Part of a small language model's weights.
Architecture: LayerNorm before each block, rotary positions, biases, untied embeddings, attention and MLP in parallel, capped logits.
MLP neurons of a small language model. Each row is named by its layer, matrix (up: input weights) and neuron, and shows model dimensions 96-191. Each number is 128 + 24 x the weight over its row's rms, rounded and kept within 0 to 255.
Before each neuron's rows, "fires on" lists the tokens most often at its 100 highest values on Wikipedia text that the model never trained on. A number after a token or word is its count.

fires on: "ch" 21, " an" 12, "ic" 11, "s" 10, "ric" 4, "th" 4
L18.up420 [125 170 106 138 104 158 137 128 154 125 115 149 170 177 133 117 116 117 128 101 123 128 149 125 129 139  69 129 158 117 105 141  84 125 103  85 132 114 129 127 144 134 123 134 100  93  86 128 160 104 115 130 133  99 108 132 103 120 115 137 137 161 108 107 144 107 111 124 142 107 153 118 128 149 110 109 168 167 152 114 118 123 140 127  76 111 141 150 142 149 132 106 129 128 127 120]

fires on: " f" 21, " comp" 10, "th" 9, "ic" 9, ":" 6
L17.up397 [105 159 115 136 113 153 141 104 152 135 111 116 138 127 111 140 151 104  83 124 174  90 166 116 163 142  97 149 165 103 163 161 126 145 142 103 103 119 148  99 139 104 102 133 112 112 143  95 187 122 145 132 127 111 123 166 106 154 155 152  99 143 168 110 120 142  98 135 145  90 131  57 115 153 138 136 133 170 115 162  83 125 139 126 149 126 133 136 133 118 161 145 141 133 113 116]

fires on: "." 40, "ve" 9, "s" 8, "S" 7, "ive" 7, "ed" 5
L12.up90 [155 128 107 105 109 166 159 116 107 176  91 168 169 137 109 132 105 115 130 150 116 166 121 150 111 121 169 123 132 107 126  78  88 156 101 120 156 127 127 150 148 122  82 139 125 150 120 121 105 110 151 156 125 134 106 123 147 114 111 134  98  82 124 123 141 146 140 136 153  92 121 135 138  86 148 102  98 129 160 124  87 101 109 130 126 146 104  89 154 139 153 150 111 153 134 111]

fires on: "ed" 49, "s" 12, "ing" 11, "es" 6, "ent" 6, "se" 6
L3.up307 [125 135 108 141 165 170 166 118 110 143 110 105 114 132 152  82  90 163 158 124 115 149 111 156 136 138  73  96 112 110 142 131 118 119 129 138 125 136 152 133 120 138 146 144 136 140 117 182 117 131 116 135 126  82 160  67 145  84 101  94 117 127  93 139 143 100 121 117 115 109  85 102 129 132 111 171 115 130 157  83 116 129 111 107 153 108 153 143 159 146 114 124 111 133 161 114]

fires on: " Re" 32, " well" 24, " re" 16, "Re" 8, "re" 7
L2.up611 [112 137 118 131 157 104 110 144 114  75 144 126  76 129 116 125 155 100 103  94 120 112 128 101  96 133 119 103 173 156 112 106 154 142  90 153 133 111 108 129 131 126 139 155 110 133 149 120 160 101 115 155 138 126 131  97 175 124 130 164 137 146 149 122 110 188 120 137 107 181 127 125  71 132  77 129 149 111 164 118 104 112 114 140 143 114 128 167  97  83 129 116 104 106 127 117]

fires on: " Be" 43, " wh" 13, "Re" 12, " be" 11, "re" 6, " pa" 5
L2.up556 [ 97 137 125 127 127 144 150 196  86 109 103 103 138 162 157 123 132  94 137 135 134 146 130  69 126 149 141 126 148 150 135 141 114 147 128 112 156 127 119  85 172 141 143 148 136 157 113 121 133 108 140 131 127  89 118 160 138 116 139 112 129 108 107 127 112 137 150 137 117 157 116  97  77 139  41 173 124 134 144 115 128 106 154 128 139 133 140 170 136  89 124 139 154  88 138  98]

fires on: "us" 17, "es" 14, "o" 12, "ly" 7, "ing" 6, "ic" 6
L5.up742 [152 102  82 173 166 117 141 136 161 137 130 118 129  97 113  96  92 167 151 119 157 107  95 125 114 155 123 107 162 128 124 120 138 136 120 117 127 168 148 165 130 139 155 125 167 156 123 151 140 131 123 153 168 143 147 105 130 113 130 142 179 152 121 182 149 117 110  90 138 100 141 115 144 116 144 106  79 123 106  98 107 107 112  90 113 171 157 116 139 138 115 141  94 143 117 122]

fires on: "s" 66, "th" 23
L3.up133 [155 117 121 125 136 161 105  98 134 112 124 141 108 153  93 142 116 156 153 105 181 143 132 165 113 107 142 150 134  99 133 108  65 170  90 157 144 102 106  96 163 124 118 119 124 116 120 119 125  86 112 118 151 147 118 138 140 106 135 123 127 102 134 124 151 162 127 177 126 107 194 143 101 131  81 128 114 113 170 119 143 121  91 147  81 121  91 118 142 130 134 140 165 139 179  90]

fires on: " an" 46, "-" 17, " An" 17, "n" 9
L17.up641 [117 137 130 105 133 121  86  85 130 146 172  91 102 139 172 176 118 122 128 100 112  99 146 120 124 158 134 135 147 114 137 113  89 110 137 142 154 105 134 121  91 133 140 109 163 152 122 155 125 114 166 151 146 139 105 138 167 133 114  96 123 129 130 150 149 136 155 129 128 112 123  95 112 139  99 116 132 165 139  96 115 167  87 154 141 100 151 149 156 172  92 160  85 154 141 160]

fires on: "." 20, "ade" 9, "art" 8, "ach" 7, "tri" 7
L5.up183 [120 117 128 144 149  97 148 143 138 154 142 131 115 128  99 125 146 109 156 138 154 124 129 125 131 193 137 144 141 116 115 111 160 158 138 128  99 125 117 143 118 123 117 115 157  92 110 150 107 127 149 137 132 164 137 173 113 134 139  94 142  96 156  81 134  96 116 183  80 109  70 151 105  99 157 147 121 140 123 117 124  95 126 132 134  71 145 108 138 126 136 152 131 116  94 129]

fires on: " C" 47, " f" 11, " F" 9, "c" 8, "C" 8, " c" 5
L13.up680 [136 142 152 144 104 153 152 172 140 123 141 148 125 130 142 108 139 154 132 105 157 107 139 126 123 150 107 153 132 109  93 100  85 143 186 127 183  73 133 133 114 126 169 128 108  97 100 117 162  67 128 108 139 149 127  96 150 137 115 182 116 158 120 133 121 117 160 131  84 101 166 107 145 177 113 106 169 126 122 152 148 135 125 112 113 200 140 135 138 105 136 159 117 116  99 136]

fires on: "n" 26, "ig" 20, "z" 6, "s" 5, "k" 5, "ed" 4
L18.up457 [146 155 112 107 143 147 125 136 136  99 132 161 113 127 106 102 137  82 123 111 161 133 119  96 136 109 130 139 155 133  95 148 137 149 106 128 122 110 119 135 157 108 112 146 100 130 158 132 191 124 165 101 128 113 106 154 122 113 142 134 146  82 156 147 155 157 134 127 112 111 102  96 134 117 135 138 131  84 113 145 156 133 142  90 174 114 136 173 178 113 153 143 142 145 167 132]

fires on: " Ch" 25, "s" 25, "ist" 6, " champion" 5, " player" 5, " Championship" 4
L16.up279 [155 128 156 123 101 122 142 112 106 137 107 172 106 132 156 121 134 153 156 133 166 114 148 164 145 124  90 141 121 103 123 100 100 191 115 135  96  95 128  99 130 127 152 138 135 145 109  93 150 106 110 126 149 128 115 137 140 111  92  79 138 152 108 113  85 121 146 161 118 120 100 142  95 134 169 120 162 119 155 121 157 133 117 159 119  90 140 162 145 123 190 109 159 122 151  95]

fires on: "hy" 19, "view" 9, "at" 7, "ne" 7, "os" 6, "op" 5
L2.up80 [119  97 140 117 145 120 135 151 132 126 113 133  74 153 124 127 119 102 117 123 146 141 129 171 153 100 156 144 145 100 115 121 137 106 144 115 117  97 136 135 101 148 141  98 151 160 150 144 140 127 126 103 117 122 166 131 114  81 118 136 137  84 157 135 115 128  79 133 151 144 113 161 131 146  96 118 138 142 165 107 130 119 131 181 111 146  92 119 101 143 147 121  86 109  95 124]

fires on: "," 63, " |" 15, "us" 4
L10.up379 [ 66 150 123 114 116 128 133 118 113 115 123  91 158 117 166 139 139 151 141 112 149 146 134 147 120 166 130 115 155 129 103 139 155 122 149  57 162 118 168 136 117 145 112 163 111 135 158 132 142  83  82 104 147 129 138 115  86 190 131 118 121 114 125  87 110 145 132 113 132 155 110 123 124 155 142 134 151 168 134 115 111 133 125 142 108 122 120 120 151 173  88 143 123 134 178 126]

fires on: "," 100
L12.up195 [126 153 100 138 118  64 165 146 134 143 105  90 121 166 164 123 114 136 129 112 157 172 137 157 109 139 131 160 182  94  93 107 114 126 118 121 147 100 126 126 115 148 137 117 119 125 155 176 127 112  65 135 110 123 140 125 129 136 102 130 118 132 175  79 104 153 134 173  85 123 159  92 137 105 130 146 131 121 102 132 164 149 117 161 128  98 115 150 179 131  70 128 115 111 132 107]

fires on: "s" 29, "ough" 9, "h" 9, "hi" 9, "t" 7, "at" 6
L5.up387 [116 127 119 134 149 111 108 179 116 160 129 118 101 155 155  90 113 134 135 128 162 176 124 118 120 128 111 150 146 130 151 101 139 114 149 142 133 141 130  95 155  99 143 129 116  83 163 130 112 134  93 140 123 121 132 144 147  89 111 138 130 158 125 153 104  76 114  97  94 121 143  88 108 115 141 124 168 112  93 156  69  93 107  84 126 113 140 116 135 129 138 124 130 121 134 133]

fires on: "round" 21, "ction" 18, "view" 11, " List" 9, "point" 8, "tion" 6
L2.up195 [134  94 111 152 181 106 106 145 110 130 157 116 158  99 132 157 151 103 108 104 120  89 122  94 167 104 108 114 132 125 133 119 174 138 134 140 132 125 113 120 206 138 127 135  99 121  97 136 100 138  77  84 122 137 126 147 136 185 109  81 120  84 130 147 152 132 114 116 123 165 129 114  95 117  96 131 121 140 131 136 115 159 127 139 106 124 135 115  96 110 122 133  88 106 131 125]

fires on: "ig" 41, "log" 11, "pp" 9, "z" 8, "ran" 6
L3.up41 [ 95 113 142 128 134 156 137 145 121  98 151 162 124 149 128  76 148 111  78 110 128 137 119 127 123  97 142 155 139  85 126  97 132 155 140 178  96 169 137 100 166  66 108 179 125 149 153 122 168 135 122  81 151 129 164 134 104 163 140 167 144  81  90 174 170 151 123 102 113 123  98 183 135 115 144  69 133 116 136 152 113 130 109 111 129 174 103 152 149 151 133 134  99  93 148  87]

fires on: "nd" 30, "and" 17, "ill" 16, "s" 11, "unt" 8, "tt" 6
L6.up447 [147 113  94 173 131 117 110 103 149 130 115 107 121 133 156 148 114 148 102 107 152 167 145 154 141  90 160 121 108 119  92  94 130 138 116 133 105 132 109 124 161 107 103 147 126 124 154 135 101 134 131 168 140 127 110  85 124 135 144 133 114 131 155 131  92 118 121 142 125 168 156  88  80 178 120  84 119 108 159 116 158 163  86 130  92  77 111 137 125 141 113 126 162 134 137 135]

fires on: "in" 17, "ne" 15, "re" 11, "ation" 9, "me" 8, "ian" 7
L2.up747 [137 147 139 123 122 157 166 116  97 136 125 123 144 112 118  83 108  96 110 106 114 157 108 125 107  97 118 125 121 121 112 147 134 120 167 142 161 159 145 153 139 127 121 119 112 106 154 147 149 146 104 104 153  92 116 112 133  87  78 113 115 109 163 153 120 156 150 105 175 129 102 155 103 138 130 133 136 160 109 171 154 148 119 139 141 134 136 142  92 113 123 105 129 120 117  97]

fires on: "s" 23, "l" 16, "il" 15, "el" 10, "r" 9, "n" 6
L6.up261 [109 180 121 119 144 142 132 109 136 105 108 140 117 146 143 140 103 137 122 128 124 117 127 136 135 166 119 155  94 119 121 123  99 177 129 162 130 145 133 132 129 143 147 124 154 114 140 132 128 120 124 137 166 126 111 112 146 124 151 132 123  92 129 100 183 115 128 125 141 125 141 132 113 153 146 116 108 133 169 148 170 168  84 133 119 122  97 139 169  97  98 101 151  99 147 127]

fires on: " c" 42, "C" 23, "ca" 15, " C" 9, "c" 6
L3.up356 [161 147  83 129  83 130 120 135 168 125 140 139 112 112  85  87 147 142 157 152 163 123 119  91 132 165  91 102 130 113  92 104 100 119 127 106 137  94 132 133 115 105 148 182 124 152 118  89  99 105 130 122 131 128  79 102 174 129 106 157  94 114 136 134 125 143 108 134 107 148 149 160 146 177 187 120 143 102 132 112  85 107  90  84 107 148 122 140 159 125 146 110 108  97 141 143]

fires on: " of" 45, "ite" 4, "," 4, "se" 4
L10.up520 [128 148 150 111 127 143 135  84 107 116 126 139 111  85 162 119  95  96 107 123 131 104 132 136  93 179  94 164 140 132 128 134 116 136 156  62 158 138 126 142 101 151 101 129 130 137 111 142  93 128  94 146 143 133 144  96 146 168  92 142 137 101 176 116 129  93 138 119 126 152 134 117 135 127 145 121  92 135  96 128 112 134  88 141 122 140 124 106 112 120  83 113 106 119 142 102]

fires on: "unt" 46, " time" 9, " count" 8, "ing" 7, " result" 5, " out" 4
L3.up541 [126 137 127 129 110 102 137 121 149 125 150  84 117 153 133 120 113 152 104 139 134 106  63 117 130 181 122 160 144 131 159 127 181 126 145 124 130  95 142 149 147  93 122 107 139 114 120  86 135 134 135 139 162  94 110 106 142 129 119 114 143 165 132 128 130 109 107  94 111 148 160 188 113 165 123 143 113  96  94 138  78 128 104 109 158 131 143 192 106 149 122 124 110 123  92 123]

fires on: "s" 42, "k" 12, "o" 6, "t" 5, "co" 4, "king" 4
L15.up92 [138 120 130 153 149 115 107 126 106 153 145 124 146 137 146  83 117 158 139 127 152 137 134 150 117  91  67 153 110 129 162 147  68 117 168 133 132 136  91 114 114  72 135 155 115  89 143 125 133 149 132 144 156 135 132 136 127  89 145 141 168 155 102 145 138  94 173 117 156 165 114 111 154 120 113 119 118 107 126 128 100 146 171  82 125 131 117 113 142 145 115 141 150 128 156 200]

fires on: "ft" 14, "ol" 12, "in" 11, "F" 9, "ce" 8
L12.up151 [104 103 103 145  89 163  66 108 130 152 132 120 149 120 129 140 137 126 118 141 123  86 110 154 152 120 183 152 151 138 131 127 148  96 109 116 173  98 120  91 122 110 114 134 165 107 141 175 175 162 123 154  93 125 101 130 101 153 133 112 132 100 120 105 116 122 125 184 135 123 122 132 128 109 126 136 152 162  90 167 160 137 151 108  98 111  82 116 122 127 122 120 129 127  90 109]

fires on: "es" 17, "re" 14, "w" 12, "C" 5, "ne" 5, "on" 5
L2.up157 [109 121 133 121 146 136 110 110 123 118 126 163 109 118 104 102 101 136 155 102 115 107 102  93 130 125 118 151 120 110 126  83 150 124 155  94 154 148 113 115 103  90 151 138 145  90 112 107 150 141 116 120 137 106 130 137 126  76  94 115 124 144 142 198 120 171 132  82 182 136 115 143 111 126 168 161 107 138 151 115 138 114 156 101 143 145 134 139 128 151 132 133 109 155 144 122]